Weights of a small GPT-style language model, trained from scratch on English Wikipedia.
Size: width 256, 4 heads of 64 (1 for keys and values), vocabulary 2048, 9.51M parameters.
MLP neurons of a small language model. Each row is named by its layer, matrix (gate and up: input weights) and neuron, and shows model dimensions 32-159. Each number is 500 + 50 x the weight over its row's rms, rounded and kept within 0 to 999. Numbers have three digits each. A neuron's up and down rows have the sign that makes its largest values positive.
Before each neuron's rows, "fires on" lists the tokens most often at its 100 highest values on Wikipedia text that the model never trained on. A number after a token or word is its count.

fires on: " al" 53, " Al" 10, "l" 7, "s" 6, "ver" 5
L2.gate258:508475539463498554522490496485487553523522452493426540553521467487553521548429404472462560483521521513504405448491562523580489534472532556486493561530583564548498428456503550461535675501509439455442495452486536520487442535460608510441482568499476526509451440519398507408564513490585497526528514572409534460564577459488537444559452471602526505480492575520345499470478464493493411543526
L2.up258:505553505538505530444573511528490516543500411474550459479415482471581567520533543515364469491509485550565502478584431418490496517442476441522447516562493506516417487453537430484493512490490524529401541431467482497493559393471446473482535555449511488531582599487567425505388533427554582492460548530560482491422539484512460505536499545576501432547516518481462518474548595501533473572537

fires on: " ind" 26, " out" 26, "orth" 11, " int" 10, "ast" 7, "est" 5
L2.gate205:418454501434507495501393453552511503503514567589490586463541493506480410589497468542517488527444416407452443528413540522536468470481515462458457494418505518445548528505560580537466468526392521488471446475530537514473461507459493500507468446506549439517549538510494518459484538482550505540505379484411480446494506477483492496413535420557480469552624444454477466551519520454438494363518
L2.up205:518466491581460451506466523437438481531466406387527555513450513539514435524457487555588559499504459429463543568539503487554475528454532517447430479375589582478420483596545550544537498538561470552486416492469483418542470580478542544548513385518572537472554513535577394431436525549529473472524435515504503452527534467523467494568482500444584576494440518460551520443449436440468480520538

fires on: "ight" 31, " g" 13, "ir" 6, "es" 6
L3.gate612:502498451483474585557444433484493471424563457447520469412513543525475457572533434509517540474500506504569567538463501452427583475556514504485528435577490544579442525539439520551437537556424453473436608504566535511440441462552488535547392558528506518417478488551531524543492569472529452544443509608337502540421595547463594362388536504539459509438467494492499546461469610534569503457489
L3.up612:484430510480443551491456600566523510464501525634505564617602426502503543497487554481518598481540494522483526461501551437477452531525482545522516440527382614449495482562519566525543610488474539514458523462526415524638490485620468477506526500495537422409482553501501586517484440519432498549551493545541406513485486526505513413491524471477478501536540516513519400537418519533415466423502

fires on: "a" 22, "1" 10, "o" 8, "and" 7, "f" 5, "0" 5
L6.gate91:444550539586560546461455556484447590528503520459519515428419560539575506463493574473510506470489492422505541496442530443601528519535540529440527458564487493561471522476394467549548361409604393506565462479451508531435519521532489553530478433525548621514540501466509592529502542512537547484477514549527516502548462553575552454593469446430537480532575487569480460530589593374540551520470
L6.up91:460504558495472463476430407483436504463540556481467540444471502535486441443524533498507584538516494521437530593499456442581430526575447513393514496448474523514515462515553478465481601433524543490497600480536514456539470521404513599502492566461511505433487569492425507476503605551503506543536538473565438517430447526448436576534411499550411541491490515578571492476544425454466452435618

fires on: "an" 14, "ian" 13, " the" 10, "ib" 9, " of" 7, "ary" 6
L6.gate286:449455525467455574550464605484558469468415474532499531537539523511511533532457512587502488430477490593476511528479427482548467454462613471557557468423450433406563524537463553516468412466579534490577413480524446503530548510486443513472533639508452493506480521537522551486521471479478539521439521521446448511575492532485491431528522537577537443622491588532588576513535439464457556349507
L6.up286:524492558583549492479493515504562535554428508533539538519483495431390482518382581523563592461574444518386505471418549528546534600467488529467511526462579508486500467613486537478526456533543477427524370515546540485496458531550511451494383529478395477446502487529385567520532560540512424458588645470549511500434527483480578520532526478531488499474449508389447494538521497486524513564482

fires on: "b" 45, "t" 14, "ph" 10, "st" 8, "th" 7, "ob" 5
L3.gate52:560425585566538500589582479526482465509550498553586511376401405454498505518399485558531536458582421491517480529466479545511457521618402598464539423493432496489447509473581449544384493503465467491393574521532481476456496497471502509516459547512521468438477511429450493513517474589435491516448440507542489584459502408472511502518520329505492525463525462442511498455504539560412518537413
L3.up52:574642432518555517595551472476513494586550418590540531540501583495451479459510505555496564448566566473440480499528478456520615490468516460518443519570502496477483443451455407482603566429483580617446463458506481477472483504541542514487475507436424471501535582438533481525413559495479438578477509516429550545493489562524516503568580460474502507498534491493502597536549437459538476494568

fires on: "ar" 28, "ruct" 11, "ed" 10, "rew" 7, "led" 5, " made" 5
L2.gate40:524480487589484542461436459509551535472476504436491540397487605496458514513558539463546424506534470530454507522528465564526470428545485625496462486498462569410607526410520527442509494478599476586476424591444547422459509423471435442474424460620564436442506557567577506441515547507489450540558504440499482529446539496582575475447419577573543528487529567500435495554418507462497491415445
L2.up40:422497490525396427507579552547470488497498371470546525478464504467537532385559488452464455474465485463495389532554454570504532436524468463384495463483433395510451407621613578487475568472556500480587531462538543607498487507508493521558544498455491460467473504483505517516502538438487570500514487520551528468553502520477390507509490549576529606470519594493505524425530563454532498470471

fires on: ")" 43, "ound" 7, "p" 5, "f" 4
L6.gate611:529562497514371450513546499516493496565548494527566472533541530549539485472511473482475509477585487557422504460436496499511585436606447408460501522542477564473499549513486496540572521473583414424489524506504485460515383465475551422502461623487518478533617592512521528494419438498491520490443645541618517510483556579438446436464510484590553526589553516448418493595494507487534535481431
L6.up611:485515518469440443511458493505493434583509520581504542516456526484431477441516521487493506514480415580471482454525500438443470398538448543579443551495446483555502506547483484466545471559452498539408453579611511438464474461517432419418453543552507500445550480496515476483474456425456451419489540508515343495452556461378437517499483466627490484514473426552540589375591494505574464562515

fires on: " in" 38, "on" 22, " In" 21, "en" 4
L8.gate618:485496513520477479495455475502508473435440534525504465544485560515511495528460539560484526486532430529453417451468477493568514558504465488360546590507474475504564569449522569446509446470475571524481480417473584551568465583376510623435519516540445517442506518515493489454531465486543474564444482435544577442540515517539418472467497480483448511499420488501468531415429552481504556440484
L8.up618:600509611576459564453455501460565508493452526532481488547478524495368515534494484492471503499455449439507485577526475478589459446471469445436541551452549393509542559512606443436495461518480473512541582486475589425501564578483514499343468481484474466479454547523464469512535554482536506472543527432575544541435509511569551449504543511527505483525469452528481504555523404406501471525567

fires on: " He" 46, "he" 37, "h" 4
L2.gate208:535504525498644553475512497604482423446485454436546497383574397436386411508434464528558462591514582490488629431463567432530519561533528470580499526534470501391548449491582586434453407463510443509495474474515484498518445571519519467478446478494538484503454415481530451457476413501516451505554599467619489456448551485505465468554548565444484454523437523479552470447505523466530591498458
L2.up208:458497524424427562525513532564447549542419473425556504454531480574517529431521520485475441514544393462421606499460433468491471503565590458518475543489453564513486568448534522466527506441572528497507544466561480504473558393416425512492533451612410515428593473496515434485530486415538591426514559419449493462573518449456548463596501507455511422508495447504533478518518496564580489555421

fires on: "n" 23, "The" 13, "tern" 8, ":" 7, "ow" 5, " The" 5
L3.gate516:511453422506501466497421535474471475503463484500476547564484485516424541486580492564471492501572488475532467440539501500609469530490423462544526625455544487485448505416489526533451477432432479527571451517630545471542592424523482479479443479463404530494570469432461440496534521458513530533408510565512493491589541510557484573512440489571429439443508548577510503381563487473471498576524
L3.up516:611443507583407428467471459477509487470526557506546501505450463467526500458562537536492566533460498501455539602453499479557449502367502455424490549542480489448512547430510553470490481549558526525484513403549450519446549531523608495466526459502585501501466512519511583519507614500514476467542483511513449478474557492564485598445483517435465576419449515493455572456542432519427458381425

fires on: "as" 22, "ound" 21, "n" 16, ":" 10, "ier" 6, "ath" 4
L2.gate578:508505395517486423481403584512485529441516468471504500493503466499452523516506489629445488481549442447464522452440483451571446505546521541549515496507460513512561483553483598523467493453445490472566434520467530462540419472502580488571490556560499511570514528494452550466423567471489471477488509501539512470538406564566481457533499500450461569534457497563442518509538527466455444403598
L2.up578:550514486503433469467429640497406473506533506480518511550572439501550506513517473493529465512524508510501480552493511427554409452380495534529535493602472516519568565521540564431451550483527561504521520425478564479531524480538567514509432466584565478413523442517438550465466539475528420555506512485405505454440608500495550489603443475479515530541492527569437495405563526408491564494460

fires on: "'" 37, "ou" 12, " s" 10, " War" 7, "s" 5
L4.gate111:443529513482415430513436440449497471460509475567527492534538466518561515521506536490450513487492517475463486493492499521503501525498529475524495495467535489483422445528470609456459458491612424599585481488519500511426324449495519475484543451507502476432436541528524522406443536544609565483617471513431440541462483522547449495527462432496495547490506598497550549568519566493427442483493
L4.up111:522437448423485536532514470504453536527624505437447502479528486518541511467574550489451476477475534491454558415507499456487542479543430521509458547483393499507548542352515415457573457552443546503556485490452518541531578557525429479576451547400567504594444462527543582532417527457433416508528448464461436559370492491521497435465545510459460442492453510486460548580544537434540439466491

fires on: " " 77, " s" 8
L8.gate540:514661552459511519417554524515442533419494535489619440494511513520436485481590528562497567498564573520532520460435481551452464442572490430465503481520529471594496585553504526502449605578550493539411496572464468495486383527505472555504485489499459467450437452575455512484377583564479500379508481552444425532469503521536483478448478474425493470502451583519493556477467484451546455414513
L8.up540:524556519428567558505533514494495488466522496425463459584462560512540495539566586478576490548436515501406575513449487555558438519424532490493529500462426484454445467503462455545513514513446493560491497552484457466492485609447428535495479558486554440526527509606466662493470516459441500543511449566516443524618500502582572424539567568527485427406538537504502551496461564472470555476454

fires on: "\n" 16, "io" 13, "ear" 12, " season" 9, "ack" 7, "s" 7
L3.gate542:549523439467455472444473542525416428552512488417575452455471540438551396506496538450467433501534472526536429417489445432489476481602487506484471545492512583530511463501611451449569561435466462481546393611502455546492588497408436570419425544481444516480550537588480467562440526571467439462452462520529435542514495630503505408519532418389456483439546485601465447552563601596442507460471
L3.up542:592444491443512560424540495467441560480556393446435458557445573467580465411528545547434495531458505472520430446473558385446397497419507546531412544476528518524485471563544524528464565536471483437608486569436557495507463513477452491518497463520433457452627476583517496474524498544502383408463393499548578530417466449550514524540436512502476470535476559418545489492593556483457506509482

fires on: " Mar" 40, "in" 13, "ar" 11, "o" 7, "es" 7, " In" 7
L3.gate296:522433456500456509481493484445494566500460592508557535487527508467533510546372451460470583442484488524589432495465468490530495463569561470522499546413450517375505420483472437601494388463386536422512444468451541447430543458555423446505395527432376482543455455476463506471526468482557498502462481455600447488574526443410432480516511491563505454493426615454486411468444519494424514499471
L3.up296:511409538467474507484504517452418570564455512494441571459539491496630477433473566465468546439552511436552493467472486528454435482526507463438508547458405466519460566547485501505528462501478428434473540504561523540462536455522412539498547565545425495458460510515513438537426461516518443538597516422488507503504483469492504420430554551376560395601564453468548603480514514535517500431572

fires on: "ar" 29, "ed" 28, "istor" 15, "an" 6, "ic" 5, "ad" 4
L2.gate672:533451507592469599504538523456565512560419488527428438407491594601494551543472513420491525498581511553586490587570539488570538526523503431520468508504577549554498502461460488536483522457549401468489504525496594483509575416500492486555564447557481631449594480407480512521502488401527494535442469504516441556519457524571449486520514501491478483533621523577442550456473504378492579519453
L2.up672:462498507589466538401486485452468483457418426517464521545530520425543509460550508487503533515527444487524467468460478511488503538417472461492526529515372484563454418502522417569469540411515512457524523477521590555466450453414472422465515513458413486472435544488427511476541494410522432443491502493442493425517503574478466561476570555489568502504469466459523454560403456476486512497390

fires on: " s" 22, " S" 17, " she" 16, " She" 13, "ur" 9, "S" 6
L8.gate215:463576554530489532548466488444426564497508434459508451471572535481415504527613495549575477526503455516467550495542419522557515558556456461484483460562535501535427523471584480471528563416528428432519568506508477456443460484472439531557507446471470450491496472531497470557496539488451536509465464604458440531477487428594526532523516467389443465553502560523533559417529467441482450560514
L8.up215:563614478483526535412519509567536489463585456463566372502511436458471436555435431458399602484506496459477515564416514520524581569523505504520524542411442476419592492442396508463491410553463479506486543476497530530528480470367520452535489539512540526507452513558476481495434541406499530552504472462515587549508550566480498485467464514386398510487444550394477620533423565537517393456455

fires on: " United" 20, "ed" 9, "th" 9, "ered" 6, "ou" 6
L4.gate557:465542464529501512560500455538536468466514587472491530491453542486516576583537398548522508536486516558481476589513493459414581430497438571459489505441539579509440501453492451483526548546433539434494493581540567492553454457485486475463483394582524496488474443438536519463566533576439551524484455509506418495461505480461495435443538479502521419487392503558490500449493481546440508556507
L4.up557:503436598593445520523513542452509593512519445412482522509490503471485561608566554477420436465536399513476478505452519561478540432485529568413553555524527596497509543559491499502529580549475478521450601479414575494545500480475510451539471596420512479479408444474398447545470440530481549513498473478497541489500504573517487439558631469468544572441568451482427496450464562548501478453505

fires on: "u" 23, "i" 18, "an" 18, "o" 10, "ing" 5
L3.gate409:504505500545479532535456491542502441491511491523503489491496544586396533617444610423494464477554452535554506510482504485524560522565469416531455456536528518423437513522541454498447492577475493579499439506450525424400631500586544464520454521461462429521559474569518434462468484565527494484375455434440445535494478419501466432454509548451405526493510477543575454629448547436525499507524
L3.up409:449456580533500514497640499527552512516425517544458602545520517488478517569461511485489467482543459463530499485531470459549531410405540351546479527564485547533504475457438519533534562456500533487488453560518587458472548532536512401419495517508492519509479516619476581547466515509515493458498501488471482439399515497558429503417507442475521527620601499544541491532477478522512558533509

fires on: "ical" 19, "ary" 16, "eral" 13, "ial" 10, "ual" 7, "ic" 6
L3.gate510:364427482524444427495423563477396507451439494526456505513480565468502487456474562492370533393486539525511498542487502503560448543501527532456581426543519512560490470454420455520404483420497566482470496546520548435557414563515503534513514530418502492522490510518497501609480515484470477410464437506481521565582508537535483497477505502578535556565487454499539575465506441539430561467504
L3.up510:405504496483491522457561480536590454542523512594494384496440567408453445501475465488572474572551537522441543504386533632555535443577526453541538515399539577527482491506552483413535497493528484597545522463428429520530504488445521494510405581549424496464493508510491478463447436585529511497444488521500540474521459507496529484410444481484527504595554461462425418498574463474504590450459

fires on: " m" 16, " c" 16, " in" 13, " " 12, "ing" 5, " first" 5
L8.gate574:457517493530480437477481539519458417446518449429497480444510563533456448550518519441481467518427389524475479461587554424521358523491465478576484542407481505470471514457523438558454519526561494483470451512532459519455528552428516532480547544495502696521488576593390491575491503492509405585526533494504414553420545428600562542452475506512498430573506418482500608461532538443534579523534
L8.up574:406466522456484539388427515440502562463496476503468513500522457424445524565541562557464452557441490441470523474480535495563497497459526495541461447514545588500495370418540489541430580512550512560527343511499462490423531564479553502474514486304536570506535518504570487480612512516477560513496543489469526490477540443601575500519437440505499531412531377564533521490579560423514419520450

fires on: "h" 35, "-" 19, "per" 13, "p" 11, "ult" 11, "ed" 5
L4.gate599:491576422535507567481451568537449450492440367441522555501566526495438448556558488457521498480553527496577521504494419500486579531574549423545547525488556517488498402489459456599436532499495443561534505352473474459446533442540567537508444455425534470529396517388536469453513480571497452534374570557517491461554558418537510529479560523472434526512429574535544490450495417510521533484502
L4.up599:543560554529459557463468472474470521424514506471459513444507447575503424557468510416543476520452420437442580399518450497550474561512496469486562514553559411501414505504521515536602541474518501604495584424468533476559524525529595505461393532431509553462560475443555419453529471623497459506400494601460451426494519500519452561462430495432413501547534495467514454549438515440447483453399

fires on: " Al" 37, " al" 20, "rit" 11, "l" 8, "m" 8, "al" 6
L4.gate451:489545506599514471461486437434446548539560480518479478543489491420491460522497551501423538425538442534520535564560453461532496559442477437520555536525460485484492509474565542463575556464524487549414480528551482439472559491409523511547588579508545537502459477448427442463519444528446521511460496535468435571523569598481540519420457595577564377531517448536509465438502490389493479463484
L4.up451:419503480504454461483467558509471583427460445559514415452446421474472572473457503472462532415502491568537485553548441487451562593509483463503495552573422510509505438489521514549435490534523447508467463481537431585493539514488554481447538560491471589521455526579516429494539560413386638551545491528513458564523447603378493442492523507581484511452461507437450463430599566502515466483530

fires on: "," 23, "." 22, "r" 18, "f" 6
L6.gate61:568511536517508479430516426551413576554497440577460498394554462528476471623415482478609531522545468549500533527485487502477445575549490490474521454571547512413526602490534528467550471444492506554459517475495486547569481460492535439394430493595496490490510565461483524400514486475504407582483507513460654515553560503557542523500494465402484497464568469453506413475469525468508546478480
L6.up61:598449515483463496470435429535467644524447412576500455465560381443612487501436466481524509497497513542472496561579463471541412554514468427453499494507510453509536586580515512524506438549518560441495488446476480547510501423560581467549404515554493585477510541504525548360508495464424470553561499501479646511543411522533528547466398441436514500459500464506596471484399536501523558468459

fires on: " L" 24, " M" 21, " R" 10, " H" 6, "ch" 5
L8.gate499:475471466560509545521499517431555533486527429393466503440464545500529566480524444483460512528489569525532502443496517497542492445592564501498601533577559412405487581412526458509566547540491432531429602459352451535489569638511491482521539532450544586482478547432467470541512542433519498473545522453445452496511458544626576552469409550461538425432464520468442521551544445454518557483547
L8.up499:547531489630479548508572401478532514486535577458494503439468521557525446517458418470447503487432524573573450464619543454544472561454503429551520505493424560514531499485532437547559435504527566477392509513460483390487551592510457516513464553496458509499467457517550525499421464541517510453513458614563513449551480498532426522525557484507494443496507454463473496547513548504535527510448

fires on: "oman" 19, "ak" 13, "ron" 10, "n" 8
L2.gate546:428545490421450479565471514517442471488465535524527513486481544467480495504441523509432520648416428501541521455529527529498526640489494516471476512468587505443446526493498509500540360525450623479563493460520544478473482493508437434437570534441467528490507571542444601420610512432540493477462507520518492419530515489424484481462460525487562471533588499560578510565478493471565448497595
L2.up546:489519497500467497565496611565517531519495518470440448516509511417509416485502509532446517549455473475593463503421463576611462534538536507416527533539496514564434547544418440611585488449496585464479497457503523538537575449536390398454511454506538478518474555500434541538480459454406475440522462526489510421492509555453548515399497529539567485534570558550463444586495493569525495498503

fires on: "ar" 29, "et" 8, "o" 8, "it" 6, "ic" 5, "at" 5
L4.gate205:482494529504508602430504466486476550548499600496568473480593490534553542472373435515422559598455453458607516463444549526597522528569559442517645553596463500479462498486482530503481482503431621439547505405430522615580437525555508479508462534530495485437491487490566483510467486568538519446446479486505465493470437457456498554482445530499467455572580556521453474542436520474445514557479
L4.up205:513493500496443497574548502478570427536378551544447512507480496617510457435443502515464572440556492520570458481591560462521465501443580509550495468457387510438474466539386498483568543469584556531549542462463555630571464463502502521434610544563481498529505516551500438454505542475469504486593506445558528587490548624491526451389472479467527429572519573504401617560527481431501609476482

fires on: "1" 22, "he" 10, "un" 10, "ed" 9, "e" 8, "h" 7
L3.gate91:454468508438517615445459534497437477468478555452529532418502412486524450571508395464539426557491513444529391467477440471430529575548591484554537487477452492482489491396444472501437440565543521550504450496460528491461499539543601442513541508520503432497473517446460409487473559526472483472522371460594565510500513415425588609542501462531496580500481465452454454542582612486487530511535
L3.up91:458517504419488607506515640522447479537502524459477501542467461529411517473548552485496421591453422568435462489482405450452538557545530460496541402451555443493488558417560445510617539493528498553493533391468528480500470586527464453484483551609490506463557418433397429446482454474419476531532444533516546551481463539514522565532506468509430511503482433465551499499478505466502501675528

fires on: "il" 34, "al" 16, "ist" 11, "f" 8, "l" 5
L3.gate580:440395533514538527571481491451608474521526557540491515466473506486442511494414548567488523539520490494540462486478535532527512461415564411446499399531532558504426536458450457502522481551480361579534451475473527492468481487460545437450502514474561404446519501506424505586461529492538621439444471507563478493528497422442493526577398550473425418581469535551607553561528488502566419506485
L3.up580:440520542539548487508483503402480498528479594524507458495476523491469484498411526506506598500513525559519551532506506612483400450415539473419480545531496452430494548482459557520498510548498512563414486405397449518512480405448480440529503523493587513421481429524442561469439503493615520468491473429542473477540539453408550504585465535521496384510589566525491587552530512527548491577507

fires on: " M" 28, " P" 11, " W" 11, " H" 10, " B" 7, " D" 6
L6.gate186:454538544525509537567516558535518470503524464473497383537496489578431531546486476519495562507456510528452448490472507540571465426452482428530507472527481551469474548359520422483549450424570557471495497478492466460446576521410462523527560517493489536496487537548430447503542496480489445496544365539475388488476574502558583540445449540547511535450489491472391562466509552454482586548414
L6.up186:589552457491407473503457513452463520546479570412576447426484444466459455502524526524467498450523500472480502533545474471479517569413518525552521486492512505462552455458482409537496518529433449485488533521471402502544479498505426540520586498507443511487486438556452536482485490506492436445563449443533571530497558394461588460455394480565519454625499416501563526478545559466420506400504

fires on: "i" 23, "g" 18, "ar" 17, "an" 6, "and" 5
L2.gate590:487484490591427455513562407605426526579520490443429510551464574484332472537468568474528556466509464617495510480603449507499522479496519430543428512542480419557485510534473579446498526441567485489491519540494616588457526401511484512441524444493481539488621444527534528568466490508488454525449464494422563491508488484448493479502543511445555502532464550537515433599496468461550591488410
L2.up590:456451483616472501434526521557559554544491491451502497458558489605452465536530487405503444454580527578486484490564482569467477507449463473522444598477500494437464594402576535498479577566492482545538472618437544512451509437523544495539542470564492555500558417540484547599519459475534485466404462563489532548534446542450498564352524483529431467533446504451421558471511467528542624529571

fires on: "ural" 13, " of" 12, "ic" 11, "s" 8, "/" 6, "ical" 6
L4.gate433:456541586586439528506493476416425492562432431452574572438499491521476586480537483527411469512450546526439573462402500477451492529568464545527602475597409482465500510472502545425552518459602528460401529533568520445475468517561425562591569507530537480484491510522503583549467528443489439502588361541489553523519576618539531453528417463429447495496491485530610501558530452534465440442499
L4.up433:561642506450449449431480480535509449484647422516515586509455437575508474472444534532449498489535546417490439479563442605520554489435518531552583494439542538464488483505529538560503528450529515536465535499397458425593590427536447483477432570505489505506450416483503534476526522530477475429456417518521491492573492580491500541432559552454531573596424595497494460495522457526451523522505

fires on: " H" 30, " D" 10, " Ch" 8, " R" 6, " Le" 5
L6.gate391:500468421477507463528591448437499525580527459582422367466424441571494526523560518443487466464534507480501519439515495452509481534523562519467556445542508497519474551476517474516488544428529467561513454489551515406580549579548474549552486557469414428430471585472510475478489474503557493401535435484499546500507457495466557594500550487456563511475451518574422506559654442403496450428510
L6.up391:540489507480520530454494476480541523549647467516562488444513542527561541478559508543521462486527517526516480540546570452456469563488474431553582470495472467497473546577522402466487494600456406474466478490500504521533500557491547589446543580551480544456491501475454519493470438510531469496490536596483495440533569576497468563460554525502438483477495436514488469509536583488499617481527

fires on: " fl" 22, "fl" 17, " dr" 14, " Fl" 13
L2.gate100:456504540513466560533534540526519528515450504562467636451531528495470515530561448417495378445557590451524554508554467515501610504403530571556564501559600553445593561572571432553540521581511530535518575454531508467424456449468555576506466486503483565497592419417483427597500531444539517517489431526562419432378391580530457458520581453465440411546550492504538493440425576543492420527515
L2.up100:472413440576534471521505520541545603474435464523570491569521422558501567443449520443524504535518465440461515543591501442528473500361628552519542488540515564414442570513467506493458625558431534483554439518527569455345525443547478528552460508509515538523471577456476419561570559518451479501443539525463559544560459466575431496523485513431454458532601571486469461479541560531471471518567

fires on: " Bl" 25, " Car" 12, " desc" 7, "ert" 6, " of" 6, " Count" 5
L8.gate75:507479493528589488483487474550420471498448469471504474500494605494512611445541530415470507452367563505494470505564428454532578450517385519551489467520435520542456481398397523455496464500547523479554496637480546423468422497499459475383430548554443520489480571455544376523447476493462574495565530604509465469486446480483523441483448414516546457487486579509525443611377503536467509564423
L8.up75:535533425498513434546447494499451534459451472436514568432504528488445443548521478553489504512430508498497482500470484547488479480389498490414542418470459458486576485482546536567580483562509488553483518495535564624457503439564496445529513546487555556606481402486480397481432529545405509551515470549457548513500496535484504580446500526512560520551550557420501465504483498549555573483536

fires on: " fl" 22, "l" 21, " Fl" 13, "fl" 10, " sl" 7, "on" 5
L6.gate619:473573508560478572380609503503525535475498513466579482529406443482486458524575443470519419501455509512440447480595514459488493508636483478571522472501406490486499614523405545489478535591450499497545515472583486412444543526406535606530464494551458552492529491559478465555543528493594485488474458606504485558388432559478467508556525494415470551553553403446528572470512544522567426460473
L6.up619:490517511499466437505470477571461520505486492380506457445565490477439622452513470533457513520446524491434436533642455439519470502459536501484542579534452507452531468522497536543558520598545517478546464488509555466441530493540522438513489560469529507489573486487572456553608547615546500427516472560502510443452470565469520481419538413355400459564471552529544459527496497541435426459488

fires on: " As" 18, "ar" 15, "s" 8, "ut" 7, "ed" 7
L3.gate481:521478424549512475420499529571504469532492490436521602548550498527499599559577493522542511468417494481572517539558484433573469552494531541412486450456445474528548466506427506396520530515506422560430447504448556552530499389486447450513503578546561440447541525559522475504371454546595484521521507491446503566539518476512505445449427456524461533575448522499543473513448523506482463465435
L3.up481:552404496552508539473528480411501484577600529518597483488490538461487510435558419546532560473554406497539438517509474492547515474503476557443387485578509543462472417505454453566448495575550450463546552521598539503507558527502460519407574575427422554532462536556470428454475522425510448475495465584544521498501460555471480493485436439604500507509512519455490530443529406424451469612580

fires on: " and" 23, "ing" 8, "s" 7, "ed" 7, "ist" 7
L4.gate680:469477505499585460615506564506508515474448420515498508559549480527509392484540406499429515432447422470527529484526490467515506547475490441540517560398468534511389540476482540509461561543554511467531495489451421516531471482591482458548578424484487457397539419524475495429518497464427464477500480590436442576379454481384544397417447448489528496525543490475612505505408562514538440481557
L4.up680:498505512501476501480502574486424521458653405548528491440534532430598527534439549487465485544501525405534520496549488573549530512495520446480481485528420520529488522536457453508556463504444457508440469473584472549486467472510456470447513469373468581493456528527578511419568499451449530477535500425475424486528552477486401458470582499479493585613489601446481583454493518439549495416472

fires on: " out" 35, " ind" 13, "ter" 11, "er" 6, "ov" 6, "amp" 4
L4.gate12:447395426439540473603477558506452423421584495553577522540527524512452478570492473548498465624513516493520478519376520403560531464525528515465535511456419475424475586494495583537615526527517479567571441529512509578462535544505518454536544503476507456434551489445525452508565483508524409486570439494571498531544607515576579550457536448454455466486544566475484510504471535465478454545538
L4.up12:488434478391496425546481511453512599509469503484489479480591519556457540473473559491496515515595537519438586518535541516499516492436518513491583501403467506518419472514505530562514460536532428532522517483552453502558528500469531546452526495486611472528521488444518503484428378441576474475498531540512515509519441503495513540543438592441577526495509459505508497511488461522478456459365

fires on: "u" 16, "-" 16, "o" 14, "am" 11, "iv" 6, "):" 5
L6.gate189:540401442464522420383600466566396487505494540510507503574508470431552478482480535440437458497565500427486588502514519557533532487581461528505488521457436535566502468508569525446395387500503510448481524570585610509527509443438576552479489468506482587478521538532463553477487505570512532515531460548506482511544504549565514523477499504465423449511568539593568521491537509481384428399514
L6.up189:479509527502484384438506483516465466560529485485475565505520466424605561483558551480484530473456492496443537540553506553482455491502488499471517454501406566476475517459475381422423488488530508501511444577547533378521547445443548485458345438493518475414541539619474511398503471449496602549518546437538497529429427512582519568528495469454478477537532456463570471429380538500421437429438

fires on: ":" 22, "ph" 19, "th" 18, "land" 10, "ce" 7, "way" 4
L4.gate576:494422511597547462569479531450485513466500409518625553486593521488580525400552444502588509560489446569518447473493470493503482533569403497451517453467482486566506595534524509502516524503490476522463467488430506490523437508562507396512547550503506467458511510495550423484466580503500526474507502628458471471495471578497546463478535440439560543487545378535445510509536538542484503454501
L4.up576:653508499419546484459503547569485532449498395527470539515584524431487466455505453465483574548405538556511510413485539483533510515556455535405580510556617478497527407481560419552564488467448461480501450522406464545468517564604548466559535582502575470447538558445528473504495506491451372530525417562428493461580517496466517516455474521516517466515511515460458583537463470579578499481531

fires on: "′" 24, "u" 13, "ett" 12, " Ang" 11, "g" 9, "cess" 9
L3.gate203:564508502488508529467453446562547518473458492451526496589507513539486539512577508497596535550527424486500539512487462585428466466526538488436530403531478500464419605515485575522491531565614431471523505495534485566422527521481574429434477443464548466597465428548437484498498522448524485475453452485502465513473499420499507504502520459496407475456570502617505543528502530436438468489479
L3.up203:479463492530516481543492573524538488666526488516483476545459530485397557508611521551514518581512564544511558509426531564546460456456519581566505448471518482518399517470502515437491578575443470448498548527523520510464507509421572457614510529492497391601456524504492511537546450539510476417591507502462440636529391476516451475540515510497401454502513544496481513529560549509573554498528

fires on: " act" 12, " season" 11, "and" 11, "o" 9, " won" 8, "in" 7
L3.gate69:462477525547503522511491469490536498592560434534501488444424663410512622524494508483482489498522551433484510572531607447572505483564464504466507437553546528499502524587529542405476431456422375560533442578445531517549593514493501408505541506479505557491453621484500591541458553463593426487462469401435538472555542451607538511584504493520491507505557521595477528485508475441439480434476
L3.up69:570603544546486494483489450450520489538524524505517602509330571445501556499538439455498500449531482464466558533527518586475464456525533455537535548544464514501548469515476464469413498573591533505538389612584437476534509497445548492558528521471511578450523535513469533431534500516515509572496600405575436481527489484356464540488490511544494542507458422489402484448530566543562475523498

fires on: "all" 19, "ell" 12, "ull" 8, "pp" 8, "x" 6, "il" 6
L4.gate395:573494547534565500633534468488437483467507474527422537566507457497496522479432515487495547506540441510625535515525430469480477503531546481481507536436532492552472459573514524446462463583503403542419515473455565506456537524519425467578523500406558464543534524506434480496495594409401515454596534621548447506492465524478515506586460435463547365531519603445513480614570454503424556518505
L4.up395:498398524400504603539440468472429495546485471530489522415546424515445453445482493565413509432582503497449479508561588432630534519579536495529549534559579534385456595466501444505551473571554458523449529544619487415426513481553517499463499445557556514504589514502569537501446458410456545527550477557477575438446522455540552485528504575516424504447518483529507499479489494499433550458481